Weights of a small GPT-style language model, trained from scratch on English Wikipedia: 27.5M parameters.
MLP neurons of a small language model. Each row is named by its layer, matrix (down: output weights) and neuron, and shows model dimensions 32-287. Each number is 500 + 25 x the weight over its row's rms, rounded and kept within 0 to 999. Numbers have three digits each. A neuron's up and down rows have the sign that makes its largest values positive.
After each neuron's rows, "fires before" lists the tokens most often just after its 100 highest values on Wikipedia text that the model never trained on.

L8.down444:536494498510537528518485525502488513505491476518491512494532494515520483530501478523510489503475519481475503470530550494537500459514509513447503517531510467489500484501479481488499546502445480497502564493554507521476516498515490537544501487546466480475530504512485458514484505488534493499542505544458494528532502504479502470432488532417491492496531503434499496481517517485519483468496473465519531519508518476543456508519490521507502510510511454502508456493531536527475521501504486485524490468474500509481503523527490525471487538495513494533475483510503485529475516499470494508467471482535529556461483519496498501507501503454513486479570517497489500494481496473484466517488496464530497457525498497511491499534521480534506488506480443497524537497519545542493512480488507
fires before: " of", " to", " at", " in"

L6.down437:465484489465542519519497482508486484509508540499505479473501502488533531485483497436527498513503499476499490549495516488537527459512484461477512523529453539534460497524446485572481520508498496513493527500534466508447510475534539505537528517515507477480510510470509476516455509516511516455430475507500468498463553474520494492467507521538448542514456527487498521542459486512525466475502455518511495542496479465515543513525478488500539501503479478502499478495508477481496499471521492498493483481540484514521512534521482475509527517490548492499512504498530463510500508486481466485480477532439504474483507525532495500504495503523516501445544491553478503534524525491480508520512504520473517496491580498531504544558473486492486482524506491513519511518485524537514484481513524
fires before: " |", "\n"

L6.down423:510485470547487509504491528488492520476510507486519446510480471532513518507468418485532503515477502504489508520501489495492493495518476437497567496532500477546513518544510468508528499543472524555495529528478552530486449462496496505514482527485519495499464533494491510498500567506505534506478502525488489473518509515459480482544513529444507535482459512494474522536483484485487497525546491505533469521491470506487527496529480479453509502505517505496492453517478496504543502484524438494510502506510483502497482508512492511483505533508505469509504527489479517501527455499507495494546482466457488476466481517480538487497494510471518500521569495496482457513463471527523482514529546517470478509482485454531508471492507460461517500505502486478506511470535527516483501497511509
fires before: "-", "\n"

L6.down284:472473440518500504460499501456509506496473495514488527510498476505514497506506498467496516506509554479471472515492510489507517495502487520492489513490484508526491477505457510512502501494500494512516473476527545468472510446509534455530493525505512501469488452532483496527483496525501528528465536514503481498493467493482476498519536531506510498488479482534514524515483534499458466471508491536532497517497483483481559565503525560495520504504520518508530476532526488502502480490541524499517444513446516497473473451481515483533500547547511469488497502536471519528483507496511522505507517534474527534476532539527476464493533456492484540464553487464492485483544507507478546494526486501473470489497512505521480526538486503452487521491472531484488509489510493501534525559499514
fires before: "-", "\n"

L6.down241:469528527485521477471462508505501493493502505467508482486464450495523531466511514496464498505533530474524510469504503520551525525496535481505533484446509512512519508511479488513499531549459495506504485459504510428449517489492440528477473494529558442539516541513486527523523516524512512505539508556510504461467495465538497522518564484536499516495507514500477559495531460460518525470508486500500469490488516509533506514517493516485498502505520482435474505507532518477469500525473517482532514522495489528497506533495506531509496513537505484524484489513483508498484507483474475495450447479503526456510478501514462491522487486474505574484483510459499517483506474517484457525505474493521464445540480541487509526483488500513511507520466456515510483518524492537484497462513469
fires before: " 5", " 7", " 10", " 6", " 8", " 9"

L4.down311:474496513476509502510499517495477534513530484504512506515531543493470499506522497498480461471450501458488470495496520513552484502499471470536524489518508508507466495513478508487501466479500496470452466501477486507455513488498521513500500514537473515491496490498497509480484511482511487562494490510535503503480538498491493509503496501472484527503499509519501442491537519515484466476531483557520514537478511528477491526497521492456499484465503479516512464505553505459494515473470496502516534531492512516499462515467487497480508523523494501502487446526527479502494524519510481510498510532532522566505550489504515544516468473530544498508494448449455473480489505505532496462460463522498503524501505426552517477503445492478490490449476495550514498542488493572550510485543467
fires before: " of", " to", " and"

L4.down473:449494490503484462453497539481487491525490516458539517519478474454496539504504520511488527522493509496509457528509486489501509455480471497483487479444480506480470543556476542478501470504512520495541491486510509513529492493497471517545504527558499513521481494482490488446474480471532473505498496466478473487498495510497448505522503516485463437483490513502540463524460472509472481518510512489447469443480478524509461560469511498514534509433506484523524503444507518463479492512469515479507484493486518524468480528474495508434481451486474551510483490534511487495469519495458469505510502463520474516521514487566517476524499502542499498535493475499519480472519488507474456492491469510530526482473474525470445526574472454524512508499518470496512509531497525496477529499559503
fires before: " to", " of", " for", " and"

L4.down69:556502510523473488456500474501494500483489501533522486500501487515513501458449488498495505554513483463490483515495483529487559479479501482459552491463516493503510487500499478476507519488491492469493526511478528486539485567514529511476523505475473473531509512515451527490503522513503470492512494490527534480466483460503500477500542498500506475549515504488516505538528485501491526516475475529456531515506469501474491529480546472545488476547462497547502494466487500532443541471501491482478506495504538481509495525476490484478496457505525536489471546476497533501517463496505469459474512509513474525480509576506527491530490455483511555528504534479518528510474543482514509500500527559521480521502536471474502501521492490509527488469501530485464479460487508458508477426480478
fires before: " |", " m", "%"

L8.down607:533543491470501506458514497506495486543498488478538547497492539516479515493477553561463485519512473520498505475515499485501520490489531489517469488517496509496511498507492509490503445482526549470481541483532498494484468454524531482475465499490506514482486467495481463476516471513547497500504504462512492465479522527534480475491497486523474471481501507501491529488476491463523510495490495476498499502468442478438507511440531499511502510495478437514499502476476499507499508488416461481525488523522528514525556485483445531461464522515515503525484463521537508494484525479525506469471539426513493501521480487463503511481562503511501514464508532480479471503537478552520498515470486491528455543518555474509526477529525508518493522513525531473534500541501475482496560521501489
fires before: " as", " to", ":"

L2.down830:507489523494515481504487497490563499478519547492533494476532488471505563525523560501534518496482503487503518469515522517500539546505494484504527481505489518494492536492492498495509485516477564449487519448474498516494515512492529498495473479450487503515494538477482472471482521490512519485479516483479521502516504492485481497504486508475522513483532509479485547491432494495479543546519547549473496507505456479493480506464474505497511481471459475525497518490489525535505529542503501494550503492515472517540509488463523509519486482511527449477529523517508536558540485463519498487532518449512524481498511506556556480438486478504485480479472516465506532501489504499550531497450510519493523450510496520496521506481465511490509507533474531481522523479534499483541507510480497
fires before: " as", " Ro", " -", " Aj"

L6.down59:485482547514521464485520497452463502495496525501505503539522464466489506481479493541520479506484454510439461495506473507547502508477466548496481451523490489494541477514474485503473531511494499516510555489484528514524479509483519524468534519509520500501524480516492516518506519492486506515504499520511504521502501465504482498547503524590474473489507534473507509531488493468529538485472509496489496523497487502541536539513513462490466455513514483532536543496494526516484489514549495495487492495499512463515542546522483483529468472487513491521517516504514487472447529531477489476468519496511532470493492528513537506511467516495513494476555502528538512506525542497559434526508524511484473488480523514502500518446496481513493479521481469506524516507547529520552499501476488
fires before: " 4", " 2", "m", " 3", " 5", " 7"

L8.down160:517457494526538487507510473522494537514503544485497535477526511518471470481505475541522485521518483520527522470527500484516514511510493510506450469503508501498500506517544502476481509491489456470482512508548552540503460472505498524517461482536496460488519487509464526464532456478515508503487550509480493435494525510531533506508479462476490494492502519516527491495513487481505525493514523486539517532494511490485503491487456499550501507519510539539549474502470480499511491484496532474470505490470486498496485493470536487528508575493522483472513505486476539465476480520498508523499561487528529449473495531488477502490473503501501485435460551511475527468491481467478487472463510555522499525478467487500478485551529465516505480483493474484500486491470537453494517488496502
fires before: " |", "\"", " to"

L6.down683:475496523486502509527491511493512515550514494540468534524470484493520525463499526484492479478483470491501479536501518461481530492508488532488478483485478465554479517500495480534504495458511488470528477503495477477498528464504532516519528515462466478461500500462456494517481513505499459498498451535504513524502486469495469537493551533463451435497482504475516501483486559528501448495548555492517523487484474518479507484520518496492472503475493480508508446486502464492470497518547460489505534452478501529541456475458482507539506503501519454550487513497545541535488494473485516499498511482504496456474501533471518532474520459495455522509456500484501490432506522532498481501517477464502526466507487477485509506501510521488475477469488529525554474577550499524516510495451485
fires before: " of", ".", " was", " on", " in", " and"

L8.down234:524503514558488455500511523537445512531540501504523508506479540447498514505474515490479499522477532509478477499483467519460464497492513486507507518474522525467471522488511486495495504492529539523484560513461467471500505504503477485462473526517530559512526510486492468507463487497449518455558494478480528537472470478479499530517521478479555518478456491460496477516505491473511486500501509495525491477505499511507482482489484472506488495490484500469507523499523506512526496513460472514510542527489489537514542539495510481523495528465485474506478464471533507499439517510549463497490456490512532479513526462505471538533509505500450475465463481488491468466503490484475490517478506493512535512467451494485478518506438538550479502549493550496485498556505482520505492474496515
fires before: " to", " of", " in", " on"

L4.down702:469512542554488484486520514515482528545492473497480521542472515480462525491511504513512532487516494509483540470502500490501513507520482502464492503495486485494472504548535482543506506481494523508458500496485478495480501493456512517460486457523483506490504535499519510507492500507497549500544516493515478511489463482538476463486487548481515446458547479512557524530514505543482501480469482472470519515524565436482511526491544501485489503474475518492488514526489520555474507503482484516458508491521484490532553497473468454482510483467458499506504459520505426496482474502491457458488501449516471499496479514530526490461472459516537490512474481513507483488476532463506531537444485510516489493511441505481496517516494515528551529522480530513470495542487527506484535505547458
fires before: " to", " on", " with"

L6.down588:483477474496504508509503506527542496520536519520539475497505498463561505508522543497479526523455488515500514451533463524536502478523501542487511549515435464492470516532496486458503493489508485515542480503515549522552495472471540484498521532518497481450513491510527522504530474522478507577564549488494517508489487496495490486518510515501475468493520490497532499522504504534462516488496531483527477533512478479488499518520468501510474490479512482452483493494548527510532460472484474479513506476522522503513518484485517507509506494499493489496485494444490546519496506473572501506483530475506496522492511497489494488485483501490483464471533488476494458540514465471491521500515509509506495490493438500495502482534500491520521508498511509507534500477530513513453500480451517
fires before: "-", "\n", "|"

L6.down692:459496489571462504501481507496506464514517492538517491516538488526510471501504558454522475496492488497483451497464503496515509487491537527517527512518537473505508542480491521473530485517527551506468471536497506523468528486503514523503484503492506472472473529509554479511515547545501489522533496529469536500520531455489490467466494467515485481563517449432535491514468483511485521475475500476505493492491482490488494546530481461476499502513524488484473485549461482541483468525549477443490470480499499499495462522524445454496491497540496495525519550579501509512510460507505540506516511512514531501545525536502475518492507533535504474523507484489518462472559527492459503496527481512499514483440499498497506494483513503513477491461503531527544489486496504493516506465522491
fires before: " the", " by", " in", " that"

L8.down15:490488523519455469507476477487499472516478536511494489481512511512476530467509501492559532484487475453531489490512493474539521479470517504471519437503526512516526513532515526491511497493499525479443547511518472525480506478503493502521487478457499491457522476525494505485537517511503508468495487538509512482480478514491532480517554528490464524522497488427511536489485545535461479494523493484529531525524485496513514519522476478514515477545534495498512459491489489495534483518510487500490544462477488466487491513513522493505519486474460510539470497525525521493520486511452519523529489524496523517515454531508498445512526510488536507524496519520481458503483493502515490438451485477470524527475501536535524539519552509538492503517506482510539491497553505487459504529494530
fires before: " of", " in", " to", ",", ".", " for"

L2.down641:489449473488489457481489524515473517545537503508494502518489505476499492480489552472545506495506520494450499483496482525478479508450485479481511496488489508515470521518512523505529526525502506490490500509494553496555489446514496486518496508491527524516499500424494488508497509473531493513515498531523493495539500474467484529532518500483533544506468517496495530483521472505479494511527508480495507486494473516514457515508482518490514534465466498507509507492492513546528487519487520506474503500504502461480474504452481490478507505516483499482538494491537493533463521510481505497499497513524498497499511475465490494515568503462440489524443529484501479505518435484496490537508456445512471484450463491455476548468496514524506499476555500469490460494481468520498480486554530
fires before: "\n"

L8.down764:462482485491470549482525498499488513542513514534506486518489466528516515504488516475523499503499493547525486491502432474474550451481481493488527515508462521520520542508523553528527525482506531493522530452490513500536529481496540507495485533490521525510505419507498502494500507462523439490546507497519470512486480506531511460514512504419452540503492546485539551493522512490529503561492531475505473512475500491531517474486462504497502466510492501542478507522462490523495474493546490483507519544507511464496511478499520481497497541519563502494476499491496533487522450515458509505475535514540507522481506504506518520499521531478505507498448508496495454503496498462484509502503445462506470477504565518471496479514526501510498515491491495521489471460483507510515501499482511
fires before: "\n", " ", " |", "-"

L6.down677:536513499497524516512456468537474463505533484436509515498504541495452512506490474505492503474530452474538485510534496477483497518510503525538494484491506486533514536520491499461514502493477487540507586495515500480489519508474560508480490511537477514487523517471497497495538450473511527508506480472509484505480480452476518490510502524500517478461498510469506503491505550521486520516457514514491526474521496471510505569522470447507479460468522483465508479488506478479515488520469506481480490550511447459495503506507523471444483493519512525543480498461472486479494463491491514584540467480495503485494507481475489533476500474494469467459582530525500477527455514466501504503511549497503521461449514480492482513505454489476471515486515513479470484490437567527518506523506484
fires before: " |"

L4.down746:500500504504531500488541517493500527523462487507550504449483473527501515506530499503514455484506473527456512517522477480511547507492466490507462526501477488564531526510473512498511490471523462536543518493467498434489535506477477504499486506479443532490523495486470524480492494466461507505543484492488486514486458533528495457492508519474493516481465505488472489534469511523518538469451497511461470524514507492479515503517453501493461461502523491421525485510498478535507486499535502470505477519517508545549450460468458511511499516496479535514482480488474525480509483496464494488538531475507507507484529505519541487519499492499561491537507503498534494493558512505521454456467505490509527467470507497558526490517487494509508513470484511495491473518518508531492507495478549
fires before: " |", " (187"

L8.down192:492531515458502469492489479537504478497527548505498485524501515525531487538515470466481470510486522488498531522471445487500456519558494520510520468498444499508555490474457505493458481516505481491509525508509488504510525450531487497510512499498539424493510516509468505535491500549514509529532501508526446488483492512485499509504490528424507480533502493457478524463486439492523504493515474490500492530463517528512486445502527501500496460459502482491488486478475493489491543512484518503511521490515493533502509539479529464492492526541499487520479541528496505509506471465497511442499475476503512521528508499466473487536502474548493466495542497482488485486481496464469492490519518558494510508485505493479470481513504517478496485492480481497480505533510503482445508514511480
fires before: " |", "2", "5", "7"

L6.down153:508449453473501524510484535487472502507477570476458479431528518527487519472527479546530535484510470480487477494517477544514520498504497491483478505497480502480502522514485500528513527511489529550493513434505473498499500468501511468532527508506532489500474504500496559504467545492460486478470522485527496459499473504516499498495474529540501534449456485473527504511489521504491434548483513518533457523456495483501544487487453479482528470509463470535538506492472490471511512469448494461510511505552484505470454513549455512516500494499532514455500468516505486489464526465437506518469453503518529502507491488524476499493470502494528519507529539501496502510499509500491492535498454503513510499447485480502497513559490502480515538505520531513467507543544528529483474481505454
fires before: " |", " ", " work"

L2.down76:472480453495472509456473490459517461516526511517507521517497491500515539497444531491483496529507477502488475528500572513499535471500489505504486473514500465541460530504496480471507510508524505527469480472537516500542505479506505487531514482514555433493470501462468535501488486493493535524536523521484484485465514488490496531459509502499575478544527505520477471513459495484494526534511487470514465512468479522530573485499506523482529501494526514517501504470459465523484460525523489533543491495544525501495485481520446490527509537519521481477529498457491505516537483543490520490516529544502475516452484496494528509484526470477486488477496494516500497511450485504529544461530506520509502548518504498504479519462500534541477515502505529514544476475484516529480487515490484
fires before: "-", " -", "\n"

L2.down488:526505500490501521505480487504461512527487511506512513504521453500482523470491549507493488502526499514466525491469502482517497507527499514504530513530467510509480537554503569504490509475480480497526483532495496548503505438541476531444506491488512521416540545521503492503521485485494492438487504510455497486479515538470494505496561502472483478481480500496475516467514520518506490461463476495506462516476507483531518530532503516482464497533489465512449467501494491507489478519520421490471545500507502475494492478499496519514531534537497503530463478508527497506530475507484468525521504498497483458502498517501511539471507478514532454464468516500505495491503547498455452519465480500536512490523486473531516522526489478474483502529509420523492466524535533504459485484444499
fires before: " in", " on", " by", " at", " to"

L6.down170:492477490523519517493472490497471468577514517457509499517495495481507471537478479505518493528482499535529513527483452492520479478509511490573465492508515528499527513501491506493457503522523492510494480508526533490501537492542461501486477472501471522504531485465522537513490511456484484497500463522495487499471509514516491490507528559495505450511473510451479522498479513502495527489533554494466516495481446498513511469497503475532516473495493539491520500524490496504534485505544552538448491523509508478486493480481500535488530498487521473533498543531516515529514484532508567533566489469460473478520518488509492479530493482520506491470498524483468498492490461494471497460491529515483517476482449507532521508497469488464504546476539491457493482524498509471473468476488515
fires before: " |"

L6.down232:493504483500501503501524464515496517516473496478473484504520478498465491507482491473518464469478513489466550521492509507525449477472501458507499474466525498520527488532472506484502506475472444514486506495506500506478527525490513446547544507520483507501480533526501501468499472487499520469507521494524522534489526502453518469508491474481504492498501493541487501445491475500493505452496473525511470476518502508538466457504466518527513520537514474487501523516497518519528537504549507522527464504487532559465547491505487535537489496489444505556532522500444507482514499492521514458478475485498503525555468479466482470554485499433485472529512508508517534488505473479474475521472475450508493488503503498456465534487502503503534466547507498495542494494511523514497486540487489
fires before: "|", "|---|---|---|---|---|", "|---|---|---|---|", "\n", "|---|---|---|---|---|---|---|", " |"

L6.down721:521497544477492489449543491535461478515515421546487480509473522499491498508505479514499433479501493502458499494520489519508539446507484477501485543513481523484512544495496466467534493561468484523462456485519514504511507467504507504484481476515489523468499493527478521507485493533496513543541522522498523513486524518547501549491492512479463445513537463511524497461538547505470514469474466489522485524447509465492487466474500488525482502492520490445488499521527524522482501482526496492538522512471493524500545498494490507499485495489507480549481510465475480508487496532503496450517542519467528504483459546457495534527529520524520506525485475508450483528535498547460489533507469524535513508483499496499526527451498458485506497503526515474502488552490493475508482483473492
fires before: "\n", "|", " |"

L6.down622:552526463524489504507496496512485485490562513500471457476483484511468476490514509478535455489492514492418473529472487527497474490512567521479522532492509509501528528459504528482519513521536476534500482504499537525523492503506456467449504475496521510499471489528513504460524532500538505549528518520480483537509495441556534537513527449482523504442491482465516496510491528502502508511458504521508503514489549502510466478508482531486452555432532531491499502488486442472462485481515496506495457497489468560509495480433458483477534479502495472493536494478497493497461480492528520495467536541493496526512508507545507514471480505449490503521496500481510472531463531474528499503477491495489497504518500486489490523474501510477463526505497481516510530508501469503486474506517500
fires before: " the"

L2.down156:506480518449539479486489493485491479522458496489517485505512517480456493471502519558518529515490524521539524473493505549509545494515524529461524557460552528530512519507482497497495466468486500486531565496507522515492438472541529494502511490542513475499495482471490534468511433448522478460487436491492468502525488439488516511488500504525521525522461493492475519506459532502513481523478481532502496505467512479461517506503494497490521502479536493504527454473501500538518479515510512480465533464535519479496483475491555532545491478509504519500492463519493459508478504458486507504541478477480494520505523508514548497492504484527466478523479497530528484492506517503536496527497464458518508491466480499476466458502526475521482508525479497464533515489527457533442484489521528
fires before: " |"

L6.down720:545522503551516510538488506525487498447487517466497536499512537482490468479493490515489473548486494466463485510465548519509475472533494471510506526547468497501533514477525494470509526487483493534489522514531546546488522469468532506480482482498482516522501476477492491512523498493500541464443488498491482547532514549455505454506486495485506518486505502486508475465447518465510505484479497477519472460500520494489444560516474528502505493456545517530505503502535476478482476538510503525492484520520518465515483522503469525494532522538525547507491517506529489559504479481534469525485564539516462529507524522462519495492524542487518511510489492524459472535494458488495510487477482443499421486532494497532506491541487469529504496480512510503452526517488483485535512521498505
fires before: " to", " not", " the", " be"

L2.down521:502482450507512483468524498527485490541485531504516452544449501504506483509473505515498516460455594494487521516486496479490508494528544456512538495512482498463494480463541472509542522495485491526455500513411503518520488501478527489504480537478486506472564540492521538466504497477509532518533517485496507510560495498503525503472467481504483506503467535498487472470484491506510466492506491539525461496512558517458511481483483499461474501512487520474504531479506525489481482486475444486502532498470463544475528516478497499503483503447506543505523489495502518510525514480505517493513466528544494533499488531493519509494530485526483516539501529458509496552510513537492516518528477473532482540500513487478518532500515490516516493489517522442533476482497519564503490476500547
fires before: "|", "\n"

L2.down271:524532497505477514527503516519531521565528444486502474518515468493455520517478489502501505536506478518522524492505454524501497455476499499520535496488507485502485485462510546510479499453525508495502513527454448514479491477556493412519502520527478476507456476507457493511492497510497524495542517503530457482513555462483508514508476523459515506504487474464491500481518554474466510528509527489488545473504486476511495516503503494482518465488493494478483486506470524519500495497512496483543483477484506542531508476522482445495462532527501513504531481454479505518482531492518492479500511523523538524493510469510512508516496538520483501461554532501513492485468523515458534503503465509509532455486483489511490528472499470510513503489510516498524522497522473461516485456543501
fires before: " ", "\n", "-", "A", " 100.00"

L6.down274:491511521528511458470525500513496506469498441496492524525469464491480443500545526494501526521505495508507479487520497531518526502486478496493501470504473522467520498520503477513553496499532536538501505462501480477545509508502503517503499488533474501503496509547482529458484457456497444549531539493453530478495493513524509478513475481502500537503501509503552509518588494475530510505464477497535506501472469487552519481452522517487494469500498503478517491487520489487478492461494451471421483478511474499468491484496520507479512461472499529471493518465546496532525467531477505505573537477519521477492450518493546519509485506533538521488508488539468473507487495482486475490461492477508517511472508504505487521498468484530492484515504513537478516522527490478511479485457474
fires before: " in", " on", " at", " to"

L6.down674:514490519540507549481518487469473515528518550519479503464513542501480509545478501495524514498498501453504521495486528495497494533485475500556490542493531492502484493512470490481518474531531510525484524526484521478506430524471495483482513513531485500468533488509465532492498479470460498478506496531493512488470529506458524489525506487502508494517477484450448524530463476485467533547505500486492503470523453533522462488513485523499492484452512521518455524483451513469510537489512489480467516489503546508521471518487474532544502506508491501526493505532462488492498525540536509496523479523455501487533485506498510529520503455508481520508513525476495540527540448515522514497519508474502542512515565554526525455471515518476484526499528487515536467450481457489469482484496490
fires before: " |", " 1", " 2"

L2.down625:439493512525524470535519503472513499493491508501495515485480535530452518459453470476535496522476462512507525508545535452501481539456487512514485460512503537548486518502495489423488525487503507542488526500491545493482481519500544497561506507510490523526505525497497470559546518471516517473463501465491486503469476469473493547561490504507484529482442486518522457513472492489504481550448513513483516505511471527496479536492493494519476520458476482524560476532484509513506543501472496498478527500468498484493509502467527517505486488529528487507482511463539512515496522470517521491485529492528510494450495529520479491503541545499487487512505529522489536478476479528501543500469500465536483517515512508505514488492491444523484476498498510479505465496484514454489518515532517
fires before: " |", " the", " 0"

L8.down661:475468442533502477535498507483500500503490514538504499486492497482494463525494441510486467487500503504503495482553494567462543512540467491488488509510504483491495534475499512517548489493545517531525484524472512512551523541530446475509528508511473473492536468477473541454500502512482502532514507502498509509509520559462500530494498487472507477443507471468507510449525548559538536484495482528498519490485546511522523496503504505502525530486501481498493439427526522484442484465450460497536516499499498480512489490501491496491525522527480462492522499503507497476514527492510528520502497507521486514437532492524471501518499477478474477448517499473496511475481532500508497531468512498526533503476491526509496496483539488523477499495542494501525484502517565495478455551536500
fires before: " of", " on"

L8.down719:471473479489480480558480482507478519480489470478530533506556501472487531528513472476514537485536457502512506509504522521513494506522445467503503467547480514526474442513491495532485514514477479483512495520494492487478514463464534483473532488482528501473557452487449553508499463457500493519480468481530453528511539541511500484463490501451493482457502472490431517511487489464515495507516442463495494520529465482514472499487481523553467511532488484518485530519497510550470522513496434481486530482490515471531506463496505519511526475458511513501482501522528472498484528528493471492531504483504498518506486494489493482483512487527481487565527443481482460497492500498482459502486486528510533491498482485542510504459487495497504492518523475508509492505486486486542512456531458
fires before: " in", " by", " on", " at"

L2.down493:527508520536466508504449482496460517442515523509490532540497509479495517557488442498508499478495470529470487477496493501492531516504486506459505499519452449522471488540543482489503499562495523523514503514486524516539513515482488470499497504484515468512493520499506495459509538493492465515534494465508511511556528476507531483526480568484485503498474524514462472504453469503508504529504476471507513504514493461503497516479564503457488473483512513511494500525500489517469509490492535473473514496525464495486491452512479510488522532514502478507520492494505509516497494537558511494444493526510513508464477487502448476477517412465528525464503501524507551503487493488518511520457536456473480523475456501487496504475529499469507461503510517492502493469517522475480478509482511
fires before: "-", "|", "R", "D", "B", "==="

L8.down803:516552518460453504478482500488481474489489493477521543470532522512456506549502498524487491473514480515484514495500497503494548485504551476421514491513483499486486493532493502498485485507472501474471490467496494508487508494507513540555506447544502552463482538491527501499483478471486526483519498415519499550492544469494496472479506537501475536534489484478455513506493514499479485520464508500456464477524494485507496512517478532538466554524473508488506496463549478494507539511501509489505536524520475514486508510509481517501482485499536487527483484444482465497478542512481530527519509504510491522436465519515532531483500502499497520531500484524492477513522496525543525484547535517499524501485503530509512499511493476534531498510492514507508516507467497506468527520498473
fires before: " |", "|", "|---|---|---|---|---|", "|---|---|---|---|"

L2.down632:497515484512485508476505489551523464500503501478534533513480471483479511531505514527485510482493497501485484525475514565475504461528498476479489468517475516500464465507515482486509496486512525520507504493516467509556551521471484524493510562501515525510426464444492528498486505448551536505475493537463471507534567506496462498492502488505422496514517532513511521499520479532512522472508487468519521456509482466487501488514518524485506476521515546502515530522477484504485526492492469489514540511511518486529489498481535514483511546492476497507491548550537515492497518546504518507471468511492517506497487488480526501499436506490500511520562516565475432501479490515544495494527509527526497508488499512542470542509479504503507491509492484530503495490442506525527469520496532
fires before: " as", " the", " to", "es,"

L4.down517:529554500471505526521472503523515529483493499497515502466449450499485536526484534528513465530466492507467498523513491491501496477467526501479537495484510486487490537500517508509484506516533489441492482494477476502524482487441492520521535464496473531513544487498508532499460501520525483484509507526534506506470537524479489461511483518535486523536528513522517488495484512497481513484544568503515477467484523443495508489464580516517524492490499537516496514528498506495440544528498509483509499519512462574517510548494540503500454507482481485521491489508535518455506500502470480526487478525494496525515463498460516504477576436499501538504517556510489447463497459512530518505505457486473481509471493509510507478516519546522492451520542526483483424529542506549488475494520515
fires before: "|", " |", "\n"

L8.down66:504499522482486553470500521489527500485528510527456461507519576494484520518537492539456496472531536485529492505489516510518506491498501501507488501521511517592512482565503502516462524497504477490482539509529494511522511516484484512477534435476496505504501492514478495518544524518480503524476469495528498485502517555506528522553508489450479484533492507492505473520472496527494497511485480487479508521491498481495478503498518489520480459474531495492531475493548439481488477491520497480489493452478517509491501442481467512566509519532479518507488494503517515474481500533512517472460492545517500496529480517508505499529496454536511464497595485524500496521462507528489485511509517481502544501477500508495525514520513484509491521520502543500529488538487536481488514479503551
fires before: "5", "7", "4", "3", "9", "6"

L2.down172:466514499504492522526509445476520516536512508483515482493488504529510483477530527503540470479477530485482526535460536480484526494492511474475491471518466507512496450507503502496568546442475512497508463477472515504505526529469509476496508527509470483457485490441487471500492518473485485485486477523535537537510500457525448521532457512499464530515488435480562519513489474477530511511485492521534488481467473469494519510513476511502485495533505509501500495484534491514549478494501491497491547488486506487516533529489534449532476563491526493504484499543473470513509460500492507477503494524507547489497514441514534477510447475511509546556544526491525471485522503494530502498501509533470481493516460527489494542446539505511508509533500490441555523501503520502513528478522494
fires before: " the", " them", " his"

L4.down179:506458457450536551542510485495471528491564497484526489481497491484508502524474496500497484494521525490526525480483524550532507528473524519535521512485510491514511533518468528446488473483492495491490469488473515484484503462487556483502515507525482506532491507506442525503532504516515517475481495507492484517493434486521517487523520460524499524497519510511492520519539506502541478484501487486444485519500479464512517488495525494494540520547522514525498537461459533495491483513471527438498509513471496480537496578519484491492484473474499539485482517501512501533492494535475521520491494512526496457526525495474457513441513494471518498508426482515490517502491548467488510496527468486553489477457511502499484496490467503531540499552502525515484492537509497494481494480519522
fires before: " |", " (187"

L8.down118:488512497506527490509486509487554543514506514463455491491484511506457483523506509489495523483504461482521504504545509470471532521496525485492540439474525518500462498495491516529493528491529473530533514525534499524481466453522459494529515490482478446484506535491520481505456524495523543516476468518507514481517542460510509457490500473475495521506474537459452529522475509486498515456505547491479491507513473545499481530472491554433523453517503474509511508489510500457518507502514516490486486481485437514489528512504516527464463491518456484466554525527474465508476464511452523503468450467521510530520497515468525485486500509519495469476524474477485538470464524477512490502471492510482480490472498469487523500480528499528479484507511505487531514520546517516531489515469470
fires before: " |", " ", " Q"